{"n_layer": 16, "d_model": 384, "n_head": 6, "n_kv_head": 1, "head_dim": 64, "d_mlp": 1536, "vocab_size": 5277, "activation": "swiglu", "norm": "rmsnorm", "norm_place": "pre", "norm_eps": 1e-06, "positions": "rope", "rope_base": 10000.0, "rope_fraction": 1.0, "qk_norm": true, "attn_scale": 0.125, "bias": "none", "tie_embeddings": false, "parallel_block": false, "init": "normal", "init_std_qkv": 0.0281, "init_std_o": 0.0, "init_std_up": 0.0281, "init_std_down": 0.0, "optimizer": "adam_atan2", "lr": 0.00131, "beta1": 0.9, "beta2": 0.95, "weight_decay": 0.28, "lr_head": 0.00351, "grad_clip": 2.0, "warmup_steps": 518, "schedule": "wsd", "decay_fraction": 0.867, "decay_shape": "pow", "final_lr_fraction": 0.0, "batch_tokens": [32768, 65536, 98304], "seq_len": 384, "doc_mask": true, "train_tokens": 469500000, "steps": 7772, "dataset": "wikipedia_en"}
MLP neurons of a small language model. Each row is named by its layer, matrix (down: output weights) and neuron, and shows model dimensions 32-287. Each number is 128 + 24 x the weight over its row's rms, rounded and kept within 0 to 255. Numbers have three digits each. A neuron's up and down rows have the sign that makes its largest values positive.
After each neuron's rows, "raises" lists the tokens whose logits its output raises most directly, leaving later layers aside.

L10.down423:149137100137133141109158106148126118146125136146148140127118118135098117134129121082141131125130124133110110132118116125149132109103083086117119091075137095122121111140117150133163151137146120141114087131129121145113112175129090092129121082145111124102136129118119106131154127081145156151129168112106151142179129132105133095143122111133127121149082075125079103115128097108177118132151108136192130130119084118099124104120112141129143129181083144124118121126122175142110112117137112120148134126089149148126123128130143130105114106121108144115048081128110128100097159129160148170117128144104148114129108118140174147132151121168108102125118114171161158114122158126128058143133067121118115113152146122115096130146150142114134146072124108142117130160136131112103125121125115
raises: "ey", "ome", "hy", "unning ", "ome "

L8.down351:087164107166117099107122110129169103142110108147138114157109131160072112091135182128153134113134155100138122078127154150199142134138134132121140124104131165072134122166126156185159118127151139138145121160164126177125114160122115132129121101114115116148171126105128136103149142137143103118102108123156130125143120143140139156156140098147144153156104133119122155103093069112123171077137180154097132129108123145167152119107097118139092132105127130090107168125107135168119091113131124101142096143145155136138099138112160110139097142115147142124115141115132153102139154150134131117161114123139133116123119133132130140131170162153126145170123169076123105114168142160144132131130130142162104118114113151107123085109151111135110148137134121152126147120088105078141143141115159
raises: "way", "way ", "ther", "the", "ris "

L4.down615:129138126144131150185096101204169155134106134172153157123127122106127182128106139123143170137118157119162121150114135117129120122128124083137124110081160136136129115121095107153100140110135127124165140134126167123102161230122158114136141123131134153123149117158137133136148098091116164113183107137100124136152090136105084123158120153114142107142141145141129103108124110156149116165134156120145120138110145177127119099125091136138134109157094141127130115118099096116104138091100148128182122137128185142125144084144113135107110157150121107158201069120156132122141109161148089128130138091173163124085084114077147117137133145125147132108122135136120139117161166151096128148138143142155145126163117104091110108154135125156132120155116131115138117131141101151093156146097184
raises: "ite", "iting ", "ere", "ole ", "ile"

L4.down1053:118103122135150144106145142101161094113098122111197104107099119107155145122112110139138127131137121132139135140104112133161140158119163121128178129141108134126157157116081124141159134085156127164199134106118137124134109172123171131164138095147146136137139137117150135103131130133140171080115123164175126107113172115115139122132134100148164122138177101128102147134136162123154113125132137141086163094066147151087143122120148120115133116159114132117157098139161106125146153126133160136107098169143161100117120132140125129103131090133065125142242145115134136115100128098093126138061072119145160101135161130110082146083136129159104129113152139161114112159158158133140121130133130114130109126126108102135116157083109100150130093126121124158121161128128123116137047127100127
raises: "ult ", "join", "mir", "jec", "ams "

L3.down782:134159110136144130160152106151126112067131131144127127140078141130116124084130136136140111109111146135142178123116133133166141149116108139110126083100133123150168155159117132135071123141163156108158127172135118150167139170163166128101128131124141137089106079158091123137122104122156139073115130151112108123091127095132144135116119130135157096141129151150060176126117130149131128107144128153147122125139121135075135136102156135151138104134128097142142138096099131121146144138167097130101156143124131137174118092139122139116179146134142094142160145122107117148125129131154092114114146128112096131135129143100100146108120067132184154102098129198130115129148125115121089135141090079148086116165134128126126145141133143166151134115077114167123102090142113156132075083179145
raises: "o", "ther ", "c", "ken ", "ome"

L10.down914:135137133118153121167128109110137084151126131135160160144117161131155136129102095152157105137159133117143136126125107139169141105104148154145109122102097065131122138153143097117108085122154141072154149136159154131113154169145113162120119134128132149146096117160148171090161143128135100126128136125097137119138114129112091159096111181104126124100147113168105140115107102089126117113141119151140128123116148126118140129105160097101081144132160126104104174137114090137154136132140157155138166097109117137116109124137132078128132126167111096132100150122157117143091150157093156139157073125138130120104126114132109119146147124135092114113133112128138159128142145113069154095127162141117118132147136119168156126105119142115159127143144110145139135134157114111131102122118131
raises: "emor", "itte", "ission ", "ents ", "entary "

L8.down1331:126127137169108167135084131150091146103133175119120120130148162119134122164123103135173127118117134134090189101148145162132127132139095129133146172150121115119124166130131177074118142137104118126151123128149098135098142016119078157116143129152158171123151108170158118122149116095126129126155158138103145130128128124146104077113128116165128128147124163139143120147157111147098118136159114140142141111138112162082114096142121178104105128095099149132154139118123089152097173128132122117129123142146139129125121125155135139133143132102123134178089207141116131150099117113139127158110163100135161139121145142134130099160139151166126106158098160073097111125150123116122172102130152089151163142114159127125155075096116122131126146132136135121127125127097111147095145098139201
raises: "see ", "though ", "however", "although ", "this "

L3.down718:153109118125135116133128136152177119117103157106145127155145141143116131124134134098137079144115150115144110114132122114115143131148104091115145107117156148097120110102133158119136162111133135168198183109113100158166143217126150107120125125106092140126122172114120114148140101138159130115140113077132092143189140119128156080143092121150155121165129104137126095167104141128143136113130149130140106126149115124139111138081118135151120135107123148125100092146119078157127169113134056151147118127088132125117115075148150169126124129107171113133213135145140118095113136117107104140148183138133129157117153110111100135105097150108126101159129106118138094118122175182127124137158130167131108112148143136142102137136142112122101105127127120117121124152117128146112050135167157
raises: "ome ", "ry ", "ome", "main", "ald "

L3.down1224:127104137155136119132074142154062103102117093128137124136123131125151152144132124118153121141153121153143122128104130166174134119105129170138107092133140156139154101124176132144168137106142143105163088138143121123103132208114171140107124158079109137116096128108101089173122096143158073141076138106118152148135105131115124152099133143148092131124089133107123134139095150106123145138119128132103126132144134120126145119133116159111139092115155116144119128142117146153093148123148104149147122110132131122160128182157114142126151121120121138148139157161126115139164120104147059143150113085118159144147144111125136119134114158156092121144165141100125118116149135130113137185146113128135097105107159136121132141112134139118147139140114180136124075134139108144090083108148141
raises: "ana", "ana ", "ans", "ans ", "ague"

L8.down608:132121120159170127125124113087125136140127114156145124142127175152095143102102171135106109133102105147169145113110158100159087106140081158159116156125145094114092162128105144093155139123180104124103120127173136119123120114148121095125110128148135151134140115109115094132107109131146117154125104149140168114120120139151149121118166168091093114086099138138107136152162137147130138070119132142160153074122061161138163124153125124083102136137182091154141111146131080116094098100140101143122087117132148135144099106146129096104131119164154125096101171116130134176135082154115128096146129143152147106102093080144115122120102176136139125112125166148104082118138131146122125138101142119129149207134133144162143120131130071117141141128160124110138150122141107128106075130140110
raises: "ely ", "ely", "ity ", "ity", "ists "

L3.down246:140133125122096127143093122147113112095150134177104129128117158108127142152112136111097153095148125113154147161151161109135135104147144109174136116087069087074141107163146118148137086165146115114141092123122144150127183187159122121131162136121114112135095156176138116144134122132134082091116145117168128147090154128155145123158138117136140145121106119145101108136149138131124111116128133132173160108131091137107115140133176147135122133150175110122142142144151145131115156101171102125138154191118127115151096121119141142165100036144098145136169096089174109160170146109130112146103092095167154134147122160160176104102141105152152129131100160162136111142141113131122108128116175113144141147158139089103125137121088081107164123129170124142117124130119116153127099149130150
raises: "ade ", "ave ", "ave", "aves ", "ade"

L3.down757:088108104181118094173123125135107147108123081133094121132117145136152162095125130149113119125146189090143157111121156096142168094114118147151103140113114154118116132142109131149130147123126110109112084170151129116143136178131114170135113158183124113111144144128145132104147101133123108103103104116117161112128102148155096117137129128126166098115136134138125088127142120181114134125098162141101127135116160138133139142129152083150133122154136131128140112145118108131179132130072119104170135116130146138172124118143097100128132088134157114130192122124157155139097124123109127152137156139073127116115112086114108103125155115164082121112158107147131107127161130151104120124139162139112138122120106175127153106138136134147126134140117117151165151128123163144175076145110141
raises: "alth", "alth ", "ight", "aker ", "aver"

L8.down1052:167137147110124134110133132161103132113145115130156132148063119100152147142132131135181130126090116123140137089126162133134159140157135111119090154079098097166164124102119168146148113133162125113194148120155132137146142095117113117145138135160056118122102092146166105104131120105104106119113141113136145112158144138115135133121144088091147145144088117105113137132132148132115131134121179106088109102124133148115164129135047142134105151126135122081121108146157110115132086114128158156109163119124119084145130064162121134088117109111144124164095166167096122153114092105121126139165138099158136122148121124142131111151086121130125154105161137129159148093142129115137143181115093123128117123102103161162142141105138134148160139129129107211123142086130086094141108126125142
raises: "x ", "the", "ther", "str", "fr"

L4.down78:140167094097118118114107111136122140110132121106131194124135134122146127133111112117140127136082155132125154113112179109175137122101136120144118135120172129141153145100159104144157115148117094076117116136121112135094125164118133206126086164138121100139142129152113126106133159136145158135148094142139097128140099131095116163149107135128098130120125090127150120094140103122115124174158106135117127139148139117115119108127134131104107109138190128122113107119119141126112080089098175123118167142141123119141086125119125117128137152124112140113070215117140128131123109164142123124141116106137140132180115138141159102143143147148136078147144141138134116189114140117169141071156127108149103111137149165101115083108112135092120101141105120144129130160153116156137148085116135
raises: "York ", "Zealand ", "York", "H", "Or"